python train.py --hidden_size=256 --num_attention_heads=8 --head_dim=32 --norm="layernorm" --qk_norm=true --bias="all" --init_std_down=0.0 --optimizer="muon_variant" --learning_rate=0.0115 --decay_fraction=0.764 --final_lr_fraction=0.0 --doc_mask=false --dataset="wikipedia_en"
MLP neurons of a small language model. Each row is named by its layer, matrix (gate and up: input weights) and neuron, and shows model dimensions 128-255. Each number is 500 + 50 x the weight over its row's rms, rounded and kept within 0 to 999. Numbers have three digits each. A neuron's up and down rows have the sign that makes its largest values positive.
A block is one neuron, or neurons of one layer that tend to fire together. After each block is what it responds to, as a language model described it from the Wikipedia text at the highest values.

L3.gate957:476525476535522419597526513546450519367449463546470474429451554542538611431453567554501569480446570473461542517461467634490487508472551507549565539462502551470451406517510511479480521495500451513582441457474572486480418424557469522509533466542410582552498536504416492588513483495475550544515429378567479516518536530537563531522455603507507550514553510512562444617422558446491456470498
L3.up957:520543431512513424501538489429416622471558464454538459517531546510556467529420474591486533473553460509467481484474545563475487512470480447525503513496453546596455487405461547507497561559484463412585427414517577513474425497513560473472526437465412550450501576496484477406577505513525541536401477397513479501548558586456545435483518600541484639496527474480568445544554454468491434552581
Clause-linking function words. Relative and linking words that open a new clause or phrase after a noun or comma, such as where, which, between, when, for, let.

L3.gate420:489497471623530506479428519428531502484521548457534472553531392454496508612533487464465530472500452511543447499504518434588497526547500460516460527471488520415480533554525495393543449493526553555488522505534515485490442447398483464442455524435496563545560401547445493495485489409501545495476563485530454536475617464453440476483426535501423476531565587391570454545525432606624495541385
L3.up420:473458487606564460457472458388504516477526551480556494508510513448448489547438520348552522548479532527431486451533524517625429469455485443539536557432561492448482499491415449418538419518539483601469486507489567448510460432478473486449483506380476622476492406502471460459554544400591518538441489480529485552553627419532402419429451531460447454608501546436503457560476437483536501466385
Section-opening tokens. Early tokens of the first line after a wiki section heading, such as the first table-header pipe ("| Year |") or the subject's verb ("was born", "died").

L5.gate584:477457546453476486412500519527444466544482585515606446461563484487488475514507473534523488517515549482600425543635472434486526414495549551511522508557537530471445488430502466379557449472471397462597502503517494493408498468466499441503447398507446477518536567490496455554484607546408484619595552495435544516504600387512565460528527504462566556380507414584526471382521459466598411487480
L5.up584:601506532405514475530524481555427401544478586563570420515519429407516461508517520542503497539501487444479433504544440456482457561471486569507477577512518526489481566449470444394474507524431501469542532506546510588500533538536484534479435485447482571570503585481510530513480559410453513610540529533446482487457517401440518494605508538439571497452400447525493456451568486427480515420499
L5.gate596:485433381486469536501493477529447485580525515498514471449491479567540477501490441468527436493547496522549616427472439350526469487549505469443537571597507456506571455547577504482498540466534505438454477494448525479524449440568525593502497424583491553547451464555499532560540455536440492528592557499515472500511528554527511462483530485549444525481546492510476553461378461510554537614451
L5.up596:454502435503456503456460397564503451549554548449524517499516471417457394567549431615542431484541577552413446566489459496499464512569483487487495496483582451478467480576481467529439500474560581489450467580439434439491474527522484562462513542543480469551472568483470500482548422413515485549452581460413490504457617515375544461550453525559426413493529541549485508584507495431527466558520
L5.gate614:497392516404539458454512447468531513574572472519482547482480530501519447585495432530480469554509550521500447486504488448526545476574476529527503493520484501480470608508544473505433507515529463578490510506456478551501460392481455482380472434497417592501404458461556468531551567368477529500576509419401488553426576482532610475462531523500502541542548516592552493453392470426605480540482
L5.up614:435392549469508483449470398493514531560605559556467515456504517478464537541527456507461474485491503477461439383502440483542546504595490479519563465503526420477420606525498470512384430480498515491481390498345516561470492477514479511493545502588444507499460521455591465496540530456478606521483432492498584545461517455492584473502581444496457474498459542558549584508470566457524505478482
L5.gate656:584559568442524434429494502522557511515478563474493488537507503502493467539502555417478561514496568430474425561462476422491542617494586429444537539541409422504487494517505525530523558448458615439410498361431511509539461578466474510535503489567437489522441592564526467461497503480506534548520567547455509473467486391454542467531465507467503504503508524421500548399458443509596551506511
L5.up656:556542575476474503516469394458507573578481543422539533606492575499537463520444485429523555542454419465381466526472555430507489529511519458373532483526508414535461529499515485550545534418473482484489530418348601505491487501502452429442515484514608598462492554590461524464477518532545526467471466517442562557486510450485478614490539526476471498532518535521448442434521496506512549484563
Predicate after copula. Verbs, participles or adjectives that complete a predicate right after was, were, be, been or to, such as removed, dismissed, active; also table pipes.

L5.gate43:474411440588532506537398501433484461433528471553552478536495440451502497565494361441534503587522484512567506601458537478465448467515474336552470452540454475469571414461454453497587512500476501482515496486530501579507598481546630506521454426573448552434406520561583515444543512487529580531458537516524490540536476443413458510457502459532471455506512440564576527556567506479512433512511
L5.up43:451385464557544492561413483469456455465480469559509464587450426470513512573473378474519569536475472541511493555511521459473464547560453372580454472552469449437545385474493499487607499542505473460496505465476483600465563442590577555460493481489452558460395530527570561402492539463548563477485461529459599516520445444448459484425532452559486433485548481576591548590561557517507470539507
L5.gate77:467462375574481461450510513546483530399433514476489528495460572496516604522534490524510457510525466499496528509342469573509509583498576435513569468512525539561441555443477558438612439535497529447521473548582487508499490517577532524464501483542542482471511525399542649460537594437495506459523506457520514488465438470448417390519476556497460485550485478515574451573468567590445513491475
L5.up77:426470446492536490523490541556457496494492549438540450495468513559551480497548404496514618487537490456384419507464447491466471428498497423469570489519462495484530496487531495464458498504530506471471396481435377529464475528468485595478524549507416499426494501478566461483498478472507424469424431511514560438556502497563556483528446552545458482476501456552420519492415512620477492562483
L5.gate746:456485490599510626526507480623476479509533510473504494518612638504491535393533427380488444493540560484435455544420510472460557544539496535579495551477448548480393513582480454451558496447573531497498571457527572514488473537508488516401518562540454544586492557577484510523548544407491469584546486443510472504509503511487499576631454480487496362569469502501571456533483508539475457450571
L5.up746:451496517501515568405512553487522467498564513581474545460526485517514549537447481445563452592540512491482460556383576586520494506516549550456518534433474488404367485515456465451437474532464487457507562510560487441488475599510439483501589547441524531509498570523502595484477576530533423517543527502443457486556517504442530443515494481566502447610524522577463538500502518541446465362496
L5.gate849:442567480460423537515459459490516430539488502483485410497653487543486462564510431535455470501508381443524457522426531443491461575516471477434526529437533519536451454416587503448565494517519503491480484560415556509520436475505557583494439531494547502523582505446473500458518440490571543520455539534458543486574572479564547522476470490553562523426457618505542459528367612574472498521535
L5.up849:498469511482495440432474526519469422565463494396499554514558421532502495512553479483520479559447472467518424432509545554421484440511497394586514479479446510479453499380568450496485480469508529385499540504529465447499473519505411468471433442575576527461576550487503519544502514486577469524377483419530440423476489317516500519582409423534629444450567539510552471594431606527440483499517
Clause-linking conjunctions. Subordinating conjunctions and clause boundaries (that, while, because, when, where) that open a new clause after a completed main clause in narrative prose.

L2.gate39:457524512474487504515540492541520494532524541473504509434501499484519543498469475542462577496493481490583552536485509507555502534516517492444467521550479483475436479492422571465501462454469498456476604418532467411453529590504513448491476476377534551500472448434533542364370498501588484573502601553454452552439509512544550532405522437516532511474527551434499522574476448451461515498538
L2.up39:446546500492459464542499501571502517554508531498488433433521475489517584527425484530434538492497505497605582497461526512514441574508518527450498510533423468474428481479457536451512426439436503442509565451515484436484523572497494436486491463407538465505488471388513562359374440520548488602506556580440446549467535513569510498385511445504476539424503489465478475559510433454459469497590
L2.gate101:556477510550441540508492516566417481506470440567508468565541596471498422542506498498455486578488574554527520517485487569547495485444378497488469538480543481466466444399562514399511540500497506518490454437490470513513503577544503494519478374531516545537530483576535552340473493449596450587504597505635391513558550440453502494503491461575525490448582480527525492476481542485475501559506
L2.up101:492515526484536434529455459535520434521452469538440495533486483442570408418446445504506533470451505601490519517539447476525563523551583452564511508449389469526470409529523486551553403464490375609397441437515506496553486436428513560588495505436498589528507554496518437442495596526470516508533513479546402484539469520491499463518486511396458556493571522488557498490529513533474528591493
L2.gate155:442465514574528451506481503492556487428352380531514514490400487466490503486542367533465536419519525543418544368515577429499438499475472524503482518499544504497467435435455493418455509443605601572518505412494575573458589574495442525430433526527520578523520573566494468413564515504518606573512505494540490428537531566500497578505536473587471439476488500445482556515522402518504574457536
L2.up155:491466527560500516502534546512570433425408392504556485471448477494494474542577427477426508403451437586435599465451559464547456503507538520458471500520538472486472420422474513422547526397564648581532606463384528548482530563533428535460401524489532445558493506480452450466499511485448607548494497556600503467505489611563548578491582542544501459462442532447507559468498473507558557478571
L2.gate165:548464531359608413483435574444500488573486508437547535410431597449506514451480512517483535498543532499527351527476549600486445546529444504497586444391405528522562608506494398491516500580454510530467521528506528573487620550437515466547533494495475481541497499433483509496464521635571535472505546479455395462509526472532491502541483442505515491534620426546464470467437512444575452509456
L2.up165:615442604453541438494522615468493480457553445478598560426499603502543487512458452533458493519522516490492387528518489607477459588439459474448591467490450480493615584460517422471468459492422558554454450519460502552419614540450489469531473554522474497495500494421551542484515460577562497439566549501497448448506451416548430482494501445514551546553597464519507485473390524432494461533472
L2.gate301:500522479541473451481452519565480431476448465542577467350468592488490480498535453489538422562412593481446547413564544489456550622473481478428561542531513594572460463513502511561570478481585463506553585482519544507534456513494437566585613550386457451443398514517497478519545566565494548474451445477524538481500446600541558523450581415513513469538469461514516551469568485522421524544503
L2.up301:432567446544523472530451506467513525532583504488487417553454530441462499542479499494476502497411546557414418432570485506429481575467526475446537540482470496524445440489437431577520489547502501556538578473580449569439493553534448522500487539438481540453515585505427520465491511528539478546495488461477428581523427575558561468503516527510448385494471474520554567459493510592492487672490
L2.gate317:471496572572540499478484511501492409428421531594496466477538514485457535501558475492510439534508506512503599509583579476506455482578463484483530588581499523508391384495476454422482491486500466599552515504551530549552486449412456547610486518610501515518458447548534389489541590440535533554466474572585533378538470543554573582565554486454506456454440430505528524528572534540468461558558
L2.up317:526452494500535500539500463490472457403475493528513494506557542408432476486511452514492451586514433531489515476584555517520475523541499451436498453484494556439399481451367414486415552537469550557550436447579550483600487532439419621564515599513492592519494490598481437446502513483499587501490480554480523487519493582517428639475476492502418462508451449500508525492557484587486553497588
L2.gate330:496491478448551491557489513535465532491526557578523429482430586475501464513586484559555521521559466546541494515505509500449539517474526483531487467544513558490564471521495445477536559414516538573532429472530486587470568379485549647475432545475516445503530585565447469548527475535536646517486524483422559417544447493437499446516497414478452565594526405553529542470446474480477392433443
L2.up330:547519473511559463556389461534494452449542463500537484475477576490489549511611485576500517538497445477570480459526475567487502534473534521441529496547550492510540507463539564463586542495487445554422499422481523496471543487519552630609486587466535479455529557475495627473548455530429550444489501471519507485504456433464412561490568511522428488562464387498596501456379448459537479484354
L2.gate331:510533485426475529554477486526510441528559458579459470518598472420484474536440508404460508430429577523491489441499472467475488510581427524500542519569532444466435497527508449471513391482489481459471502456409480465422395527395518450479509402480495513470479492583476481477484451451564548479417485551464544602567543451548545497553515540424451521519528423529532563464481514517596463488486
L2.up331:489552353528420508505486573558555470526522470528561531493546527380468454451484466479475499515419585470542561489579514463606489485549477465449495401529430518386440520644532521458486479498491420435542420510499477478440516517449505468524495473506430510513497522538476502510460539525570523569451591539507466531539475531567543461458473436467463479551573502536456557629534512470539520577543
L2.gate513:540506408581480504462537453504548504428423498485528555441449473558452443388485442504490514510462531587465516496512459475509465532543478514520586538626515571537429507541500454508443480541458553513543435483473528498524513547499486434555555440525578509422513535491386487450556575452489579477545429392472535487553508468528557474468546541441447474571523534501488550464403445498419516556408
L2.up513:598494416585513495473530472491553435445463429566470605464510522553461460440579442481536521463452512537479491442535565424478532476419507556444569537565550544533520446539462479533520483556433480485464403482446530449613587514531532453582544492480576473503575507396490505440540586495499574453525513433414538534609525514577516455507545467452496373546465479547555486444463488468424563577389
L2.gate641:418497527520471458527451439567467476545484489435498508533530546600536559484527468406599509476469485394575607418538440622530453558539500464515559533430566572484541524452458522479584466512448492554494468520545563444505481558528436467541480475485461485488516412421467440403417376558529542541494521567472497565579492556469494523425499595484506489555550482410501566525443484539499468484482
L2.up641:482385502526492450548459404425446443546531487484529419489473468481556477529521495498436463456552526454607523455540499557582503552448442479519496465550515433524480477522504558453484488470466505536557566552474480421468573500512560473563452487528557501549530525406460461459510501427533442453465501495475517573494454460479492552488427482564487579459542566546589510494492486483443501602506
L2.gate697:460505418615458444476463496485486399476446541533418517502521559502562517577521490505481583561494577454464521470409524462436512533493491404477456544501578490485456351553474524481509475555461475530460519511600528513478555551504472523460486507524582614573501508604495620391528577528495478467564499514480534487497487522464492544449516468498460464448630481514451424442567512511387515486527
L2.up697:489477447614404528389477500463505470494510510525471496453481550501579560561555556479460604551467587376526503444478521526426485553491474378492501569509625463448436392527533514446575518482448478534442510529570493476524535562525500511488518458497576579514476494588451568395529549520474504535464448539557538448501474453450463523484515480549489444433590411473468429452544604507432495500589
L2.gate730:452386507510606465517474435591531454482475480554615474490428579493452484513517415418455585473502502486516489530427591455556559459473526467537432550499472492529514507386430519547377464571521605569459562528416440517417523509545490557461515412548430546474529476555529555440513561537514455507550462608536500472550504558496505442506552487518549509529481482468530471486446532524600487468496
L2.up730:472431512533539409552470487541523483449480469511582457516464575518585471471505428440462537480447504514502398557333540498573543415512415458545466564493516495512568519443462452525461509534546543563421515514450473592509608510586541554391511398487424619486397468527607511419526526495461430492587449542536485543528422518486519502562517465509542468499510466569502495488462509499535477509413
L2.gate784:507537484581506486577480481430441498495493470474507412438488562518565437543543499495506546486461575468557447492453537552460498444510406430502425566538475466518479566466446497620505475528445482473504503412556533436484538464467547493488528457551493506428484513577478577415551533548497557498498505493466470596500476395581488539443524502543452490470541419437529512487468494578503497428370
L2.up784:543426591567479452604472504496449561470553431521491418458531525470557488521533491476509554539462533430529511494534453606480548410541308457469485483512528485386508549509421463527467479476436492524449443416528547510511494428465483545484469412509421534467424518459522474424496551468566580485472493521473429564529465425575518528457547498547438573528537456493582510533447561472657495446373
L2.gate786:484479494598557426499467494494493429281500402590532500434500569521452516476543438515588492487483575528478524502502521485505464504530531451483506580555499548437566440548554514449551567507453474554530513491493545449541479499561462522541583595546478460488495520580390420404498573487450503460489494493489470470577530511529533439456578504533478453528501423546488563465547539542460510514486
L2.up786:445405478627517475535472560478439490395480488518528476514533504491455522511455456575513514483487532505397444403519545541572479563494452400447489519549446538470505540595461473466551462548399506551485522467463527484520519586501342474549553480518440524537499527568487417439493493480494535492482521470480455482532548642526512453447558509512530494562516478568464526436541415528486546495394
L2.gate831:403422531523574548505542501469558543481530457435427581465505535558553558513419594487510536528464591535525525476529544544481484585534465536471463538515594475543461516397534374546505480455501426527537438488522483489440409514487461541573472539453421493516400551506500589487486485488528444486406482450526450427565516498506566425427468423480592526566393503524464496541426578427465462500455
L2.up831:429439561549571533512486479505517540544439462443391576455453530552516587510390575481501509501424523484492560481511541590481465585501443528450510515533588469507439480415497468525470496502483415603589447486495473492398491552485436485570454575411477464491480631490540568509408479472525446517463523400534451472534492504506516436456489418480536494598395503546459559531380526430444465507441
L2.gate1016:471438507463492490472527500428515507478489519444489547537464504436489482557470435524388500496444506516540540473510501512500552532556515429519489550562514498513466482453559541513521481486552373487459474483543492422415441600484525431493529406520416509475495473628449549451521525594541408574456494562563562473452493448484602440448480532464427455502602553484566513580550596503520402455494
L2.up1016:447464511498498481570543555431440504584500460508523436534476600465487619534546428524520499452530527434468544541489462461474468524447515527525432501551479490541506421491509450474522630554475483538463524477571482465484411461479474514561605526509517582517548495499447458473490497599444451536512504439483598509476526472569514540523520429370545575429499550511525493610477478563398537535529
Subordinating clause openers. Conjunctions that open a subordinate clause, often after a comma or sentence break: when, where, if (as if), once, because, whether, although; weaker hits on day/Day and name pieces.

L2.gate32:542503571482577510573479585538444522491535497506464491537485475481475563448539453452586500547491443475513519490466507573496474507569553492473494447496487559529542432495624497532485476509468511464514466561435461469570419493504465541514449410564399400466522499421392515547520499549500460419503593382445449587507554507510337626493504491548475530433486499614494557446546496502622449475434
L2.up32:512483538384421518515522583527437601526468460451561501500461501550440530514491525458567528462528433432478464427422508468479512554508546507579523494559534512465481422550606500526520522513423518476479438596461498493528476531430538511433472434400532431564410476422516528475563436535581460482486620460477493475562511516488511481482440427476496536424507445517536599556446515513508434463471
L2.gate166:399493508574529518387503445482515526473408434531518519602571496534418439566482506465468580514499485462489476495521548526489477479548449488515422498536603559459507498417558525533477547446596587624515515519484540510505391426456452514471501416554514491410582537474525512417579505472436507477523517434453541539535552502574431600553525544417406408552442440469525422509550524498471550499489
L2.up166:424525500552529507472541488477534490454469437435538528530513503540433442583515468420478580510516528400444445491457555482506536490514415490571497532567587558487507439512569553491464579513587477637436463467473537488500407483525495467444543456551515473487535512465503535486543569507429460490491482427427535479460524473546461614524504582485409393543436430475614460534508519429427528572457
L2.gate222:471535506455531423529468523538601462554442498578442514456480489560529388474507512518561527431528451465509517508569517530502351600540572500440496514510431428403526448485510480571486478409533540527502590453414441565573479420468464474516451445508466504511559549383449468566490551437560563534510528510507451509506492517550488567498427414545526555504478489485559529539442449596633433421512
L2.up222:477527465450459420535500554540606449535462544505488532412538462535505479498570542461619577476404485442511592446535549504530481569459576459473474487468468400419519447429463502572553484413542560528521549492423447569545454456452559508516468458504483541494585601436473471482549514453517540492548526559516491499507487587536564515512448427565525492456478469511598513494454470603617451400508
L2.gate282:516539479501508479508442517507439482502592546471475514518510500485534520596507466390529537482554500518578417442523478534491468534455463489490433476505536579474502485553503478444393556524491540578470466564476461464595499489472590509440496457510622535475521517400484522543452405474633436463603518476435424522505460510464539562493471520514483452472605496576488470521555474482419523497452
L2.up282:501513459467522469489420590462455498515558530442490483478496491521466505529482492419512502471567483490571435531508450619541483549446505409497450483530572562432590529589487471470474531530494514569442482562481477477548559468407531500475518479509579555507514485405528507576450519534568387427530516478407431569510484425498491558550462457451581505506595397532489431513457513435467517572520
L2.gate483:483509474485518431434477552488556418529553561462440534590538483558510482553488448462526504537538534498560499393527526567537496501534443531487490451480439573369475528516433452499523444565512529496495482502462542527491565555477481494404382427534471450448540501388494588443424543490583501434542511551466456493533513440572509480520399561594566543484587512544588503483485552447524488515481
L2.up483:466376485446551457534438528461507419538613567393469527494472418492482476575430465521521453464534525459552478433475455494536467515477497631516504510479509500505463571539448558514524476441469569500511567490497574518427580571526534431378484474565477508493520502401410520448438482422535426488489534515530462533478544560532523513505435547560511502389590563503551530469559505432552486496531
L2.gate596:511476524487492527487521525483502507463583680444426616481416515573545432601565542410479478474543503458497432475505519479488563503453414495531532535432521487544409448488411423532454460490480498573434510442519410419444542488483518517497411497411472536480512546413395558554431455499575468509463622575565505559532541538479464499442477481475510551447451477465613490521490515522505566534450
L2.up596:553504489410478585440447458425504497491561537468488570568549382565561456581508578501462466531497486458534459460532540502506512474420541515489518468557392469512417518485430407522500434500503457601388522512510457500447520550505475427464440453475495575521541495451476504556421504510526453449513588496575582572548539508404571519375394530506472568471415495449581511499560506576481570512498
L2.gate627:450520600506466443479479483460556421537462536461461530496394488590603493492457473498581549542570442498487500484470529510526442500568509610492486485484455529414516507569488466539459435408495418478540549529485528552596539552533534551417365431491575496518478500461442483519414454475634567463553491466467399582424483490487542470538432489543543517424468477530443424525470524456512529464439
L2.up627:490494447463514486469381517509449452471541623495467529563432560545483491502484437449585612433510439484416430534540539587511483516500596634591440470559458472443537534561518525535525484437468506513587590540490497464526510483417477511401516527444528492432456524392574475510528475563466488407484434477479477535507403537534532458568396505457511508486516480592492495519516503491503630437470
L2.gate696:412489424567551459471391487490572546426508543494495543564432469606527518502500457528480524461526643546482405493504502512508382529551524453508509501392555563520535494536582426518461513522443454583511498530393481483535574479504572525514498461581437445492532575553514592469547530515588494431466471445431452509460519533528539512554400590560519521445469465516557551442496556433485480543539
L2.up696:424478405570565507458419506436587508490519523423475619514453431609504527469557455517461509471547585511497452494484483443506404570575477484519517482403541586470491520497498402545521511537489415576470439537382448537514590501444546557483449498590452487518499575569478539463496559608534522469502510426454467570474570533498485502518403569579466567405463468544614485476514546536498478549499
L2.gate698:448585585447561497521495465533493507494534545428524454379484503510424339386475501512443567581489562505446538418526460433512524540540458466461548484538543604519486552538548445536532508524525544539467478509502482586366586451523513475511506409439564495451453518522423484514493534508474357460485473445499483474509500488510479528393563535603453538417511467470602610495440498475530541508449
L2.up698:509517519395491482509498519429445513442534472533421447482504492531584488474499509605428520567482539470483565490582425475585526494598471465568583436475560581541530538496561553510499574491489479445508502535463507508417535451502489444515456417503584528505417515464435579493406502523469376500545545469508475561410465479441517513426625565607549464377465476466566509496406561494538517568515
L2.gate796:478453494437488500511508547515510578524444581493577547464510515466497418499441530523496598553543467507471482528514585483472491509610482530400344515434565533404412571545496465530476533550490511494482595582499527523468561525510533573440483446564505527443520591541493600532495495483524490480508414429438401424416500476543498634465480465554542426460493463559441451560469521555428553473516
L2.up796:433433499418502536448575567473533593486445571527553572451523461502490461541386519525476551599547523456443552487536509552542540505596486521373338559426561629439494515618449480489518560511538526529392616561540521562484572517549604484523472403551476422600538517525511564525433419506472494463444437497429493466455492505482450495479482524509541413470480419502448528502478496500469512417466
L2.gate804:527568521519522535421494536499444454532526448435538485544414499456506542436446525486518497500456559427492480425467508494554446541548412416523433499430584588494479499426423476442438497485535539565419468500624522599386486530480561463398460444492558533501527503490472586423551507469520528490557536575557491482527579413483537494554484512449463504579528556553573569523506543416511514365524
L2.up804:561518593495559543435547477413485526516548497466479428506474478526521377472419531501599453571470513476555485515552467517489427491480438473610495489395404562460496562558454488512544408556564535588420515479454508509549495496568389481488462514445548570549520439524520518439464585518526579368395501549518484512534541469580572487487518405534558498478472469480569598455485500404453465454493
L2.gate865:559598445543568467508407537434533473412518560471548543477443525564430512447492521427515494435484420472575531574389607566538533518465504440543535483475438509408522437465521504476535582535480464541414520508514576486510504511507533524536454490584424514495563651495486536542516512572476458538578541493570471399471406454583459561519421438516606543441509456565470495465391512519413557452427
L2.up865:530565435377496484561419590491520499384595636468463492496468453496487521512542486454503540479438461393629428521450507522485534483479468495579527551443473513594449484492471537437538523585483484480520519500514519470455521529440508506488536508529429444523494502448459519527473441522469431455548432539455545539445484496533456498467417403460589464476507453602506492497511413491464480512504
L2.gate893:548522523476593465465542560559551495561401480533568550573546496473445462545573439470539529544526571496473516525460534527483527564532522555484526502532524544451477446547503599551517406418573397520550461522430420457487491479513531465535469556413509543575464510499601480488566500368510444511537434528544496472507611570507497526590507545444448539555509502482497511344534447548487455594409
L2.up893:449448511478557503482478441415440478555481452436555467604615454442499496561567423526475545557539541444534576532583526536548471522528516548552526544497433541528503591525497492408528533543475434453451504593505477443447494554488525499466432501500483480532490472532598559605514558430475457487572487457503545522534418477495468464514511528570421496405466496549563428486533493498517463478585
L2.gate929:462432544479487484468403496455466501506473467485451521499455462466536472605439493512490554524510620610554511488544492480491497453519499582518473467455465536418457590479462514561495493497502566500531588405610461548404577541443505542502442456566538467469498417467519594486414475424584548508438569477545479439479467425555554490577444529496489462526475517432539537452494511434482526464496
L2.up929:494405559452527593443472472432514537488435417462479518545515489503487509566363566513386427519412550464612570425547498514504485406478482444431477469495496562462506516469470445480532447521551535546539531438530481571434578527496534492508490556474507499469548459496505556504401410384524523493421540482569503439595530456509529423448422599542559401543500507481502468620546500382481502519465
L2.gate947:584532484469463500484514478431511455468544581458448474519441531620533442529633522497509521579503422456574479505515503605488545574453461491547501470479536489514450494489512521523567497486537615506431481466472399493511494555485581493498452490466398496435522525464519524434420502524503590460475537499594556591494535612487564494511444517509436512488540563467481562558544510433494507446449
L2.up947:592515500521384463499516547418513485465556556414399500558442462607512511426621505441438543545383477481537457516554468591496597485405490396531474527509534534524460500517532495472576486483514602501470511599458414413512512471491527517487493470518474500452487521492482508424429545481559553530563564487499513568491568547439493489485480468491409605474508563552487499577564477488461537432483
L2.gate961:541462427372517490545493540501464493502657521440469462480437456414551478465540467494429441492465504499567463481526406514406500584472441497545490523436443504482470466507506463552431484492522507457496518504542458521480465582502442605423496468573428477475518504419489592568456529464532438484508523520510485573417555590512462482463443551485562619473469409474445559540438466483500515473493
L2.up961:553568444351532477519459508544511562472583582450450528534480492463560382448516521505515499487493471490539459558505412503492549541589473469554514441489503498473513457530529520498431425507462491420520626451515419487468461533535431555545472508510442447514562498450462638539428508463553469528500434544429495516455490554495523545463456558510582612454478373469403574459485506464546395390577
Life-event and timing words. Words that head a dated event, mostly biographical verbs like died, born, retired, plus During, Date and dates, usually followed by when or where.